Weights of a small transformer language model: 4 heads of 64 (2 for keys and values).
MLP neurons of a small language model. Each row is named by its layer, matrix (gate and up: input weights; down: output weights) and neuron, and shows model dimensions 368-431. Each number is 128 + 24 x the weight over its row's rms, rounded and kept within 0 to 255. A neuron's up and down rows have the sign that makes its largest values positive.
After each neuron's rows, "fires on" lists the tokens most often at its 100 highest values on Wikipedia text that the model never trained on.

L5.gate1266 [107 155  78 132 117 129  98 119 126 165 155 135 178  99 145 141 101 130 109  95 134 158 165 132  97 101 116 121 138 154 124 166 163 133 148  95 120 142 184 115 101 103 154 189 179 160 120 124 123 133 157 154 151 147 177 102 149 136 115 143 134 164 160 111]
L5.up1266 [140 107  92 180 121 159 124 132 172 132 127 103 130 137  92 121  92 120 103 112 157 140  91 123  94 112  84 115 138 125 121 101 125 136 119 118 111 130  70 134 130 112 132 144 120 118 155 102  99 132 166 130 134 166 171 106 124 133 123 134 164 151 110 133]
L5.down1266 [163 134 103 138 133 128 173 142 125 137 155 114  97 131 147 107 126 139 121 119 118  96 123 160 136 152 135 104 121 142 126 123 100 137 130 201 157  92 162 129 142 129 120 116 135 112 122  89 136 131 168 137 130 110 125 121 126 156 137  95 104  82 123 113]
fires on: ",", "\"", " and", "s", "\","

L5.gate1220 [130 126 146 121 110  90 139 168 135 160 118 130 164 194 104 113  62 104 110  96  87 139 158 153 146 127 141 117 170 129 104 136 124 119 102 107 108 165 144 162 122 142 133 124  99 124 141 119 115 156 143 130 160 121 160 145 110 103 137 117 104 149 162 145]
L5.up1220 [120 131 137 108 111 118 135 116 141 139 104 102 133 134 109 101 110 116 127 152 156 128 178 127 121 122 196 153 147 144  96 121 124 130 113 115  95 151 110 177 158 101 134 150 113  96 117 149 121 166 126 126 136 115 162 150 137 160 152 119  97 132 139 102]
L5.down1220 [130 127 150 128  92 124 135 134 120 143 155 135 153 109 170 133 143 139  97 113 130 100 144 118  87 121 114 140 138 115 118 129 146 168 149 140 191 159 129 116 124 116 143 134 153  96 147 132 114 102 161 127 126 113 109 147 142 114 173  86 140 103 141 145]
fires on: ":", " at", " against", " in", " |", " of"

L5.gate665 [154 144 103 143 123 123 132 128 146 154 132  82 116 131 137 137  92 163 133  66 155 132 166 142 115 117 131 144  79 121 122 147 132 103 109 152 119 117 125 137 124 113 100 170 155 152 148  84 125  76 123 144 127 141 142 129 127  83 130 104 127 132 105 145]
L5.up665 [154 120 116 124 108 138  96 107 108 137 122  94  82 113 136 154 128  89 147 145 199 116 112 118 150 114 129 116 111 133 120  93 129  93 139 150 136 141 100 136 101 138 153 181 155 125 110 129 109 123 119  94 150 183 112 136 182 157 127 134 127 119 155 115]
L5.down665 [118  94 147 114 142 155 128 126  89 110 137  84 114 107 145 114 118 123  90 218 169 124  86 168 146 139 119 126  95 131 113 147 105  93 149 120 117 155 136 151 161  93 136 186 137 128 138 161 118 145  93 122 126 140  94 111 133 147 134 116 123 143 114 134]
fires on: " to", " not", "ia", " (", "ter"

L5.gate322 [155 108 172 146 163  92 121  91 188 130 124 137 140 141 122 123 102  96 100 144 145 105  99 149 145 109 114 142 147 167 113 123 133 121 108 138  91 166 121 148  84 134 127 152 104 144 115 122 118 139 105 114 166 135 112 147 105 130 105 150 106 126 126 100]
L5.up322 [144 124 112 126 165 135  96 127  81 111 108 126 134 106  87 113 126 110  87 127 163  67 121 133 154  99 163 121 143 136 145  95 171 150 113 118 126 123 109 129 127 108 120 106 124  82 121 156 136 138 116 131 156 143 151 112  92 130 134 144 121 130 130 117]
L5.down322 [111  93 125  85 110 106 106 134 158 160 125  96 126 137 160 148  81 140 150 137 162 144 152 176 127 113 123 134 177  87 129 135 115 131 221 100 149 151 113 124 101 119 128 128 136 168 104 123  99 124  91 158 132 106 136 124 121 123 133 123  95 142 166 122]
fires on: " of", "9", "2", "iz", "8", "6"

L5.gate957 [ 94 104 136 134 130 144 150 147 143 100 150 156 141 142 137 140 106 124 147 119 116 127 161 124 170 135 107 124 142 115 145 168 135 118 128 136  83 150 129  89 117 122 144 119 142  92 149 105 120 155 167 172 143  89 145 145 124 138 110 149  90 134 110 127]
L5.up957 [120 133 142  92 136 146 143  95  75 109 148 116 154 122 119 110  89 137 159 139 118 145 133 141 108  90 120  80  77  91  96 156  95 110 140 125  70 185 139 131 122 131 139 132 149 143 149 115 124 122 155 138 100 136 195 154 120 139 141 111 119 129 168 144]
L5.down957 [157 109 114 161 126 198 158 100 112 130 119 101 122 145 133 173 116 150 155 180 155 160 122 165 162 106 162 131 123 120 113  73 119 105 129 199 147  55 117 130 120  82  99 122 123 130 108 162 131 101  98 118 134 101  89 121 167  95 143  86 133 129 132 133]
fires on: "-", " (", " |", "/", "(", ":"

L5.gate401 [131 120 157 165 162  86 115 117 140 113 156 142 129 130 150 103 128 100 166  89 143 154 138  91 130 140 135 167 105 131 136 158 165  96 104 134 135 122 129 117 101 181 104 160 129 164  92  87 112 118  70 165  89 142 155 174 131 106 110 124 141 156 109 148]
L5.up401 [164 140 199 152 139 123 112 147 172  92 132 122 108 114  75 135 144 138 105 139  91 115 129 133 109 141 165 143 126 119 161 150 135 134  84 182  90  92 120 123 141 134 151  89 100 127  81 127 121 155 121 150 187 114 138 167 129 126 171 120 136 161 136  86]
L5.down401 [154 137  84 148  92 130 119 102 120 151 113 109 125 116 131 143 158 172 136 110 138 119 107 132 174 113 124 111 139 150 123 165 149 148 110 114 149 150 126 194 110 130 142 153 112 137 132 133 119  69 128 103 103 124 131 109 158 130 112 126 107 203  87 145]
fires on: "0", "2", "9", "4", "1", "3"

L5.gate908 [114  93  93 132 125  90 126 170 142 125 122 133 155 165 161 136 139 113 143  88 133 139  90 125 148 115 161 130 134 129 129 166 138  98 113 109 109 139 108 125 108 145 120 127 182 161 101 135 148 176  96 154 119 139 122 151 139 106 124 135 112 161 132 118]
L5.up908 [115 128 114 134  98 143 137  72 104 135 102 142 124 132 106 149 170 116 111 148 149 142 162 153 106 113 126  91 144 107 135 134 167 148 107 127 121 121 149 136 124 100 149 154 108 131  93 153 135 139 154 129 124 168 160 138 146 140 119 112 124 130  78 109]
L5.down908 [170 130 154 170 111 132 115 173 130 141 141 105 129  98 119 125 112 136 123 125 130 138 152 115 121 161  76 102 104 103 161 130 127 141 114 149 156 119 125 117 166  87 138 141 118 107 141 116 121 129 107 131 170 182 122 141  96 127 121 147 139  96 132 111]
fires on: "al", " Lo", "li", "au", "-", "–"

L5.gate211 [160 118 149 141 112 124 114  92 112 159 134 163 145 123 136 171 123 119 109 109 124 111 150 137 157 159 130 118 108 117  94 140 166  67 127 149 122 154  94 141 139 147 107 148 103  91 115 114 102 113 133 118 144 162 146 148 148  89 131 136 140 154 128 103]
L5.up211 [117 138 122 104 145 163 127 142  94 122 129 153  96 146 114 131 103 144 118 128 151 107 150 109  93 143 104 161 151 157 127 162 159 109 130 118 119 149  65 164 154 148 102 148 118 121 128 187  74 129  97 108 160 129 107 100 113 108 183  74 126 147 120 109]
L5.down211 [121 151 112 129 131 156  73 133 115 160 155 143  88 111 164 116 145 126  94 114 149 170 134 149 119 167 131 133  85 174 125 129  92 149 185 145 120 152 115 145 165 132 131  94 152 128 101 147 167  79 134 142 122 136 113 104 142 130 138 108 143 131 138  85]
fires on: "-", " will", " to", " would", " not", " It"

L5.gate1298 [100 162 125 127 144 105 138 126  85 151 102 112 119 156 142  98 110 126 117 106 118 197 112 151 103 149 115 145 157 129 102 122 149 114 121  74 130 170  93 150 113 119 115 153 121 113  90 173 105 125 102  92 110 178 145 116 121 101 147 128 126 121 146 129]
L5.up1298 [132 144 131 143 205 112 130 124 104 137 138 148 125  91 157  96 120 161 160 142 129 138 130 119  97 145 153 188 129 143 133 150 153 163 126 106 114 120 119 181 101 104 135 187  79 117 154 126 103 113  94 129  96 105 115 112 124 185 162 140 161  88 132 113]
L5.down1298 [114 125 125 183 109 129 132 114 162 125 107 124 134  80 114 157 129 134 144 110 139  76 153 122 127 123 157 153 142 116 150 139 113 141 112 153 106 134 127 113 130 142 106 130 106 127 139 125 110  87  88 163 155  63 124  83 130  84 115  85 120 180 126 123]
fires on: ",", ")", "),"

L5.gate1333 [136 127 106 144 164 120 113 134 174 101 107 121 101  93 181 146 130  95 163 158 129 123 163 119 156 116 149 126 175 101 123 105 124 119  81 137 109 116 152 125 112 150  72 131 121 110 116 133 102 127 120 133 124 183 169 138  96 106 134 114 130 174 179  92]
L5.up1333 [168 157 112 109 144 124 125 145 129 115 126 134 152 122 102  93 163 108  87 154 152 104 126 116 140 124 168 105  93  82 149 120  96 134 145 158 125  96 125 136 127 148 120  89  96 152 187 119 112 176 132 137 122 127 109  82 147 155 145 147 109 168 141 108]
L5.down1333 [144 135 135 121 102 123 103 150 135 107  87 140 157 123 106  95 157 123 124 106 116 150 111 129 147 129 160 116 121 145 133 135 123 138 165 107 153 140 111 112 143 144 148 139  91 141 132 116 151 157 123 139 104 103 105 109 137 127  78 143  74  95 116 109]
fires on: "1", "er", "ra", "4", "5", "–"

L5.gate319 [145 147  80 158 131 102 102 132  84 131  97 136 115 172 172 143 129 142 118 133 100 161 109 127 156 139 124 125 113 127  75  95 133 123 119 130 129 124 145 122 167  92  99 172 137 133 112 136 104 162 139 111 148 113 203 128 134 148 128 177 179 122 142 126]
L5.up319 [121 125 112  99 142 148 106 132 108 138 138  91 139  87  93 131  70 111 118 116 163 118 138 133 132 102 155 169  67 153 151 113 182 137 105 112 110 137 150 127 107 114 127 129  77 151 109 152  80 147 149 144 158  73 151 153 144 124 129  83 173 113 131 141]
L5.down319 [133 153 146 127 142 163 104 151 123  79  92 124 123 168 163 136  70 127 155 117 138  91 111 120 117 130 107  74 131 163 174 140 123 139 127 142 148 120 143 142 145 130 131 103 150 104 126 121 178 127 137 136 118 103 154 132 131 124 143 120 159 123 108 183]
fires on: "s", " ", "y", " ["

L5.gate197 [119 133  99 114 158 122 146  92 109 115 149 132  95 103 147 101 115 116 133 113 133 134  94 131 111 119 136 111 152 139 101 164 140 124 166 129 117 130 110 108 105 100 106 124 117 135 115 139 150 166 151 126  78  90 122 159 159  97 145  88 126 128  96 126]
L5.up197 [138 123 153 100 143 112 170 118 115 148 136 142 138 161 152 123 112  69 162 131 181 109 138 137 129 118 129 129 100 118 106 149 143  96 116 141 126 145 107 121 131 134 167 133 154 159  54 116 141 163 159 123 163 106 132 118 127 145  95 154 103 137  99 161]
L5.down197 [160 137 127 170 108 152 130 146 110  86 157 127 106 139 168 151 163 131 166 108 119 146  93 109 139 140 115 159 126 170 153 136  88 126  98 172 146 152 150 107 141 161 156 117 102 115 117  98 128 193 141 119 145 125 116 123 150 158 110 142 124 134 154 140]
fires on: "0", "3", "1", "6", "7", "-"

L5.gate674 [103 129 130 143 131 113 156 134 177 139  82 130 152 114 126  93 129 100 126 120 174 184 106 142 181 130 107 140 157 128 167 173 122 121 159 129 117 121 104 150 115 121 119 121  87 120 130 124 111 123 120 137 131 133 157 142 109  96 137  96 121 112 119 158]
L5.up674 [ 91 128 128 141 145  79 100 163  95 136 155 119  73 144 177 105 101  84 142 149 120 109 102 161 126 148 110 161 159 153 119 155 146 142 113 135  95 126 124 128  83 119 164 115 139 129  77 125  77 129 109 179 160  86 154 130 100 146 148  98  85 134 111 115]
L5.down674 [163 152 160 146 138 115 107 133 110 115  96 159 144 148  90  77 139 133 163  68 146 123 137 165 125  82 126 147 125 132 104 101 119 121 117 124 150 121 123 117 180 111 127 141 106 131  67 142 109 128 135 149 129 152 140 111 126 115 126 104 138 118 110 106]
fires on: ",", "—"

L5.gate1003 [114 118 135 138 130 152 149  95 135 137  80  97 127 143 113 164 100  98 124 112 149 166 110 133 142 119 154  41 114 148 117  96 114  75 125 129 125 135 103 136  77 112 120 147 127 119  93 110 100 150 132 107 150 125 127 107 135 116  61 136 100 112 176 180]
L5.up1003 [ 81  83 114 128  84 135 150  89 114 153 109 110 129 127  76 113  71  85 153 127 167 108 128 158 118 120 193 120 150 114  91 119 124 153 112 162 130 124 135 132 105  88 115 101 133 121  87 147 164 142  90 140  99 150  98 112 116 129 120 107 127 121 162 160]
L5.down1003 [143 147 113 129 147 128 132 148 127 126 124 109 118 103 109 126 174 177  99 129 147 129 149 116 142 139 145 138 153 119 113  94  89 125 137 148 177 134 118 131 155 134 114 177 160 101 135 134 103 125 144  98 131 173 132 153 117 118 140 137 152 144 108 101]
fires on: " |", " –", " on", " at", " in", ";"

L5.gate536 [117 121 139 124  95 135 111 168 110 132 147  99 156 125 141 111 147 116 124  75 111 113 118 134 111 130 147 100 119 131 160 138 101  89 129 129  95 138 188  82 121 137  93 121 169  94 140 132 151 135 100 160 112 117 134 131 112 126 148 130 123 140 123 104]
L5.up536 [112 141 121 140 136 120 104 128 111 137 102 111 130 164 118 119  96 117 114 123  92 149 132 111  83  95  97 162 137 127 152 121 113  90 108 132 108 121 105 143 123 120  95 100  90  89 152 159 124 138 150 140 144 113 105 149 140 149 147 108 191 131 152 100]
L5.down536 [107 124 111 136 161 103 125 187 135  89  99 162 150 161 148 125 136 119 135 126 116 126 153 140 121 122  97 148  83 142 152 126 100 150  96 132 149 151 110 132 149 137 142 153 105 128 164 129  67  97 113 122 151 120 102 122 150 107 141 117 131 134 135  59]
fires on: "\n", ".", "2", "3", " (", "4"

L5.gate243 [102 126 185 110 148 108 165 116 102 132 154  90 144 124 131 124 113 134 110 127 112  97 138 147 158 124  94 142 165 154 140 123 123 120 150 136  95 142 104 129  72  94 141 150 145 108 119 159 138 141 135 120 135 182 167  77  87 107 137 162 123 158 136 142]
L5.up243 [119 158 121 136 149 124 122 138 119 178  97 106 129  91 118 111 167 146 142 124 131 148 121 143 105  87 113 127  99 146 116 145 147  76 128 109 135 155 141 143 124 120 132 111 115 134 159 110 135 116 135 145 103 118 126 132 145 134 112 127 166 122 127 105]
L5.down243 [125 122 147 125 142 131 102 130  95  81 141 157 142 115 121 134 144 113 155  75  99 109 106 110 116 135 134 150 143 134 100 113 174 119 131 124 136 145 120  90 109 121  83 111  82 105 147 130 125 116 105  80 124 148 148 148 116 116 156 140 137 176  73 136]
fires on: ",", " ", " States"

L5.gate76 [132 116 118 104 136 126 139 113 130 113 158 109  94 112 157 130 118 121 137  92 117 173 128 127  82 137 117 138 145  81 122 146 107 112 166 147 100 151 128  79 146 128 108 179 150 104 134  90 152 116 121 111 114 141 148 196 141 124 161 116 164 128 104 152]
L5.up76 [117 142 116 121 104 140 138 161 171 124 117 108 127 131 134 107 147 131 178 124 146 162 149 117 141 117 121 116 108 195 142 158 129  97  92 151  85 163  96 125 127 125  79 105  94 155 124 180 123 113 132 163 128 160 128 123  89 118 139 181 167 130 170 114]
L5.down76 [140 114 141 118 146 112 186 101 160 130 164 158 124 126 135 165 167  88  92 122 134 126 111 116 146 120  85 131 134 118 110 140 115 141 185 164 150 129 151 104 110 138 112 160 117  67  95 105 100 141 112 131 101 107 125 139 166 146 117 130 116 155 140 172]
fires on: " ", "1", "2", "3", " one"

L5.gate936 [106 131 118 139 115 178 121 103  98 111 145 116 128 136 162 148 139 107 131  94 144 119  99 103 138 145 125 171 125 143 113 162 127 143 121 120 139 124 110  71 132 140 136 124 157 124  66 111 158 139 147  94 117  88  99 130 134 111  71 160 118 162  94 153]
L5.up936 [114 111 138  56 123 137 167 133 138 136 126 147 119 128 136 155 100 137 131 135 142 142 127 129 111 153  99 140 153  61 145 132 161 154 138 145 110 168 147 130 128 107 132 104 145 132  95 120 133 115 138 140 107 133 176 141 133 121 122 116 130 127 176 119]
L5.down936 [118 154 114 137 136 143 142 112 102 110 135 130 116 103 154 138  89 103 156  77 152 134 116 109 149 132  92 184 120 157 115 141 133 142 118 148 143 135 110 112 125 114 112 131 141 124 113 144 191 145 113 129 152 101 125 126 115 132 131 132  92 160 167 169]
fires on: " ("

L5.gate305 [127 110 117 114 153  80  96 152  94 111 139 125  94 116 148 145  79  95 146 116 134 150 137 124 141 158  83 143 128 155  71 187 146 142 130 178  84 160 152 110 134 102 110 151 153 137 152 121  86 115 109 158 151 150 164 142  91 110 131 147 131 127 114  96]
L5.up305 [134 118 158 169 111 101 127 153 115 104 103 158 166 121 137 150 141 141 130 115 148 146  68 190 102 115 116 127 125 144 141 133 144 120 109 156 166 122 119 135 113 126 104  72 119 127 117 155 156 126 129 169 155 145 156 116  94 115 180 144 100 141 151 133]
L5.down305 [121  88 135 109 158 150 132 110 146 119 142 146  99 147 111  98  98 113 154 127 132 154 163 160 130 141 122  88 132 149 100 138 173 135 134 142 143 103 114 138 100 146 100 104 145  98 102 113 149 134 105  98 113 112 182 141 138 118 117 120 118 177 209  88]
fires on: " of", " con", "en"

L5.gate268 [120 112 125 146 115 125 183 108 177 120 157 129  90 123 124 142 153 136 148 133 116 109 167 104 169 143 131 125  97 139 126 153 102  90 130 104  82 114 135 121 160 141 145 100 148 138 146 132 136 111 138 142 118 106 103 145 115 108 118 158 117 138 120 131]
L5.up268 [127 125 175 100 141 125 122 106 176 184 127 118 105 150 130 156 134  86 113 163 154 108 151 112 106 155 154 114 132 159  76 109  92 143 124 124 120 125 150 140 157 155 118 131 115 142 107 141 146 106 122 135 158 153 120 112 177 142  92 101 119 108 143  99]
L5.down268 [123 176 163 138 120 140 125 104 127 168 111 106 135 146 139 110 150 149 109 145 137 173 174 146 156 103 157 125 125 112 145 112  98  85 110 136 158  69 164 117 129 137 104 125 134 118 151 131 175  92 147 118  84 112 137  90 112  98 104 132 141 150  93 134]
fires on: "s", " a", "la", " under", ";", "oc"

L5.gate539 [106 154 144 141 113 158 100 108 126 141 153 149 160 134 169  96 124 134 148 119 151 116 123 119 118 119 157 107 119 130 125 134 141 123  83 125 128 125 119 130  98 133 153 114 147 143 110 125 106 104  95 164 161 149 115 103  94  99 185 173  86 138 123  76]
L5.up539 [ 98 143 143 183 142 124 120 101 101 153 179 149 132 135 185 137 138 139 135 113 141 131 122 142 114  96 130 116 113 179 129  88 185 163 137 130 121  86 105 120  87 123 148 137 143 160 122 107 124 135 128 109 114 113 120 173 128 145 157 152  88 133 150  96]
L5.down539 [125 106 141 131 123 127 147 116 143 106  84 103 127 186 114 156 101 138 136 140 131 104 156 100 131 138 134 108  89 159  95 137 131 135 134 123 158 105 139 102 138 142  89  94  76 125  95 168 134 116 109 115 135  79  88  84 117  94  63 108 142  83  88 169]
fires on: ",", "s", " ", "-", "t"

L5.gate399 [146 145 109 175 107 149 133 144 206 145 121 154 145  70  96 130 153 120 132 107 119 149 156 114 103 128 112 138 169 128 114 160  89 134 141  99 139 145 135 122 119 140 138 164 123 133 149  97 109 116 144 135 148 103 143 153 106 135 163 146 139 117 129 124]
L5.up399 [130 106 131 132 125 139 172 128  94 133 146 133 101 132 150 113 113 116 154 110  82 128 168 127 146 124 129 109 170 170  87 143  97 146 114 111 108 162  98 116 110  96 109 129 113 132 128  92 113 139 129 130 188 166 108 113 129 154 175 167 129 123 143 119]
L5.down399 [108  94 132 126  72 134 186 129 166 152 125 113 143 122 133 135 103 117  97 112  92 148 163 114  95 111 150 136 127 114  88 223 100 127 106 129 138 124 117 114 179 116  96 169 142 119  95  82 143 136 140 104  90 126 110 115 139 126 139 149 151 121 107  93]
fires on: ",", " its", " from", " (", " and"

L5.gate797 [102 147  69 129 149 124  94 148 128 155 124 102 129 128 122 142  87 102 138 147  67  83 160 186  98 110 128 117 135 149 113 133 113 110  91 177 101 115 126 121 152 149 117 140 122 117 132 114 139  98 110 127 115 163 148 113 164 144 134 144 112 153 122 114]
L5.up797 [130 153 135 125 172  74 116 102  89 165 135  98  91 144 160 114 124 152 154 113 153  83 121 112  77 143 133 159 139 124 140 130 124 138 101 139  93 172 123 134  98 121 135 105 167 163 132 139 131 105 101 107 128 118 127 131 124 120 130  62 128  98 136 112]
L5.down797 [127 135 143 141 138  85 121  95 129 108 141 156 101  94 129 127 106 137 132 155 121  93 116 145 135 114 120 156 135  98 110 125 119 148 129 120  97 141 118 133 100 122  92 132 164 141 118 140 133 140  99 129 149  82 145 135  95  86 126 138 146 138 124 140]
fires on: ",", ".", " ", " (", "),", "\""

L5.gate163 [147 137 190 141 140 117 136  90 147 160 144 122 140 126 127 154 152 125 136 159 119 128  61 128 110 130 139 130 105 131 138 143 154 103 148 136  95 109 124 155 116 158 147 168 122 145 136  82 139 108 137 138 141 176 161 150  89 142 105 129 122 143 145 112]
L5.up163 [121 108 134 115 102 178 124 112 125 126 115 135  94 141 110 134 130 128 138 160 131 124 178 124 156  92  99 151 134 138 121 114 152 137  84 169 101 150  97 132 121 108 151 128 129 145 137  95 157 143 123 109 157 141 159 163 105 126 101 163 142 143  80 152]
L5.down163 [113 116 103  71  95 187 111 126 204 107  72 110 115 139 119  86 138 125 128 129  87 180 118 125 154  96  92  96 151 105 130 157  91 141  99 149 127  97 106 127  94 107  79 140 155 130 145 107 125 138  97 143 140 113 154 138  99 156 107 161 114 120  81 142]
fires on: " and", " (", "%", " of", " to", " but"

L5.gate429 [117 120 117 131 153 156 119  96 113 115 137 156 118 157  94 137 152 159 130 143 140 126 122 148 136 108 129  86  86 129 143 117 129 102 132  93 105 166 128 125 172 123  73 170 142 149 148 132  97 116 108 120 161 140 102 126 101 110 157 146 109 133 162 105]
L5.up429 [120 127 126 209  93 113 148  81 165  94  91 148  90 128 109 129 154 115 140 134 105 136 119  70 102 160  99 121 131  81 124 162 138 153 150 122 140 137 151 176 124 151 107 104 132 121 110 110 150 103 138 148 184 142 184 117 132 135  87 132 114 112 111 139]
L5.down429 [139 130 129  99 103 138 136 102 110 154 146 107 138 103 185 134 205 134 120  84 150 118 125 149  58  96 150 104 111 111 135  97  66 109 123  84 151  96 117 102 155 105 122 140 115 147 119 109 132 140 128 157 178 156 115 118 126 120 112 120 136 124 109 130]
fires on: " ", ".", " \""

L5.gate1327 [148 125 138 164 149 100 117 139 136 119 132 164 122 130 134 152  94 115 129  94 130 124 116 115 110 105  79 146 123  88 142 127 121  93 170 123 104 129 167 119 152 131 105 154 161 115 118 111  99 110 115 137 148 117 127 149 149 147 129 160  98 167 116 125]
L5.up1327 [108 117 109 187 143 126  93 101 134 161 104 139 132 103 125 134 132  71 116 105 160 149 132  66 104 132  95 110 125 128  89 128  90 145 186 143 132 140 138 144 129 146  76 136 182 162 140 119 155 139 146 149 142 180 149 124 104 119 105  90 140 135 169  92]
L5.down1327 [ 85 132 119 133 104 129 135 113 136 138 105 119 112  66 117 114 138  67 102 154 147 110 119 152  98 118 103 103 140 129 102 138 132 140 102  68 119 154 113 140 137 155  94 152 112 156 135 130 127 112 149 139 124 190 118 149 144 100  95 125 122 124 141 157]
fires on: " ", " \"", " ("

L5.gate1255 [108 116 151 149 149 113 151 142 109 145 128 151 124 146 156 126 101 125 131 146 162 120 133 121 130 154 119 133 125 102 142  99 132 148 131 134 165 144 145  96 115 116 116 152 147 169 102  72 154 142 123 139 176 192 161 117 158 156 108 131 110 131 138 121]
L5.up1255 [122 117  85 138 118 113 128 182 138 161 133 163 153 152 141 112  84 131 145 143 139 141 154 196  92 138 125 101 102 166 138 145 136 141 121  91 139 151 143 145 128 159 112 134  88 144  88 141 137 138 111 137 142 146 139 140 152 112 117  85 172 153 117 141]
L5.down1255 [110 107 145  97 148 144 106 125 138 165 102  98 107 131 136  90 128  97  90 113 125 156 119  73 127 124 121 111 115  84 149 131 133 129 153 120 125 125 111 113 177 138 122 146 123 104 111 109 131  93 140 118 126 116 126 162 131 173 178 153 156 142  92 154]
fires on: " ", "-", "–", "1"

L5.gate569 [112 119 141 108 118 129 121 163 165  55 146 164 139 150 178 110 131  93 118 178 153 119 127 160 129 101 127 148 154 144 113 167 128 104 121 127 127 138  93 140 151 128 124 146 130 166  83  73 118 144 130 157 123 104 157 123  95 142 109 131 114 147 138  83]
L5.up569 [117  87 150 135 158  90 146 128 110 117 177 129 115 136 187 119  82  83  85 141 166 145 133 139 113  79 126 125 139 129 139 128 147 130 135 101 130 120 131 105 123 115 157 150 122 113  89 172 175 169 122 122 110 116 120 163 128  93  92 120 145 134 132 148]
L5.down569 [130 117 124 133 130 135 138 122 101  88  94 133 155 120 104 132 115 145 133 146 108 128 113 135 133 183 110 135  85 151 152 113 117 149 146 156 130 135 139 131 153 116 136 136 103 147 105 126 121 127 139 142 134 116 140 127 170  84 206 124 102 110 125 124]
fires on: "-", "–", "'", "ner"

L5.gate346 [ 96 132 113 185 114 156 121  84 160 114 175 126 140  98 128 142 139 110 117 118  95 129 163 109 126 174 137 156 157 155 123 164  86 130 123 134 161 145 124 113 100 183 148 129 164 150 160  73 110 135 100  85 117 114 128 127 139 122 111 110 155 118 131 140]
L5.up346 [130 106 137 159 118 124 143  82 125 121  99 110  96 149  71 124 129  89 108 137 141 150  98 140 156 107  94 146 124 128 141 101 151 135 157 142 110  89  98 119 112 154 103 130  83 124 159 122 131  97 134 151 113 144  85 165 113 131 104 132 149 131  91 154]
L5.down346 [142 167 127 144 143 121 127 167 146 147 106 105 130 150 156 126 130 103 169 156 124 112 120 137 109 136 125 138 130 192 158 147 147  81 110 106 113 127 134 124 131 146  70 112 137 131 151  95 133 133 101 118 135 159 147 127 140 126 117 121 123 130 169 144]
fires on: "5", "0", "3", "K"

L5.gate522 [106 137 129  90 144 156 160 100 117 128 106 172 162 155 171 141 144 133 101 152 118  89 169 130 166 123 148 102 138 121 151 150 182 121 116 122 110 119 167 128 181 107 140 123 168 115  83 150 137 118 130 157 169 157 160 137 127  97 138 146 160 136 165 177]
L5.up522 [112 134  91 122 116 138  75 172 136 130  92 117 156 156 144 107 135 175 166 111 126 103  94 155 125 150 123 145 118 135 137 122  93 193  94 100 147 124 128 133 112  94 129  62 128 137 123 136  99 124 162 174 161 110  97 121  86  98 183 100 117 171 104 120]
L5.down522 [121 135 106 154 123 132 149 168 113 150 113 137 118 154 136 180 159 103 137 106 110  97 114 172 121 145 118 129 151 176 148 118 102 165 118 146 153 114 135 127 108 130 156 152 146 105 127 109 105 121 175 166 140 126  82 112 149 159 120 121 131 162 148 164]
fires on: " ", "s", "i", "in", "o"

L5.gate886 [143 144  95 143 120  85 148 143 148 146 147 111 109 127 153 131 139 140  65 121  93 174  94 108 128 133  91 134 137 155 106 138 108 135 121  57 141 137 137 109 135 156 111 138 176 101  91 122 122 130 121 178 141 156 142  88 123 140 115 129 137 136 192  88]
L5.up886 [118 125 143 154 128 134 135 137 146 169 140 166  86 121 168 123 160 109 121 110 151  99 105  97 137 110 131 161 109 131  92 123 112 124 145 169 148 107 141 163  87  85 142 129 171 164 154  91 146  83 173  93 126 160 104 118 145 152 122 138 141 122  90  59]
L5.down886 [134 144 168 114 104 111 149 155 123 151 134  98 103 134 154 124 110 157  94 139  97 126 149  98 105 138 153 129  85 143 140 125 117 149 110 115 137  99 117 114 153 131 128 117  97  98 129 142 143 114 156  94 135 128 139  63 148 173 112 154 120 146 160 159]
fires on: " (", ",", " and", " ", " c", " a"

L5.gate512 [102 141 139 143 132 153 150 119 113  79 116 131 130 137 158 118  90 143 149 118 129 164 111  96 160 142  89 112 133 156 185  90  90  81 168  70  84 133 103 137  96 139 108 122 108 138 122 120 127 126 150 129 142 127 103 128 123 140 159 132 142 123 202 143]
L5.up512 [140 129 142 125 151 166 149 129 142 162 136 141 162  81  86 138 120 133  89 174 124  82 138 101 165 103 114 135 111 117 151 111 152 146 170 114 127 107 127 168 149 114 152 136 122 144 134 120 147 121 121 156 121 137 106 143 101  86  94 138 119 126 100  91]
L5.down512 [104 102 135 102 125 154 119 105 151 146 105 148 148 122 158 125 133 115 130 167 113 173  96  99 131 112 159  95  80  77 146 139 111 132 117 138 144  74 114 104 110 130 104 166 161 142 176 107 157 134 150 154 121 139 125 145 132 107  96 108 137  78 135 130]
fires on: "s", " his", " a", " dis", "\n"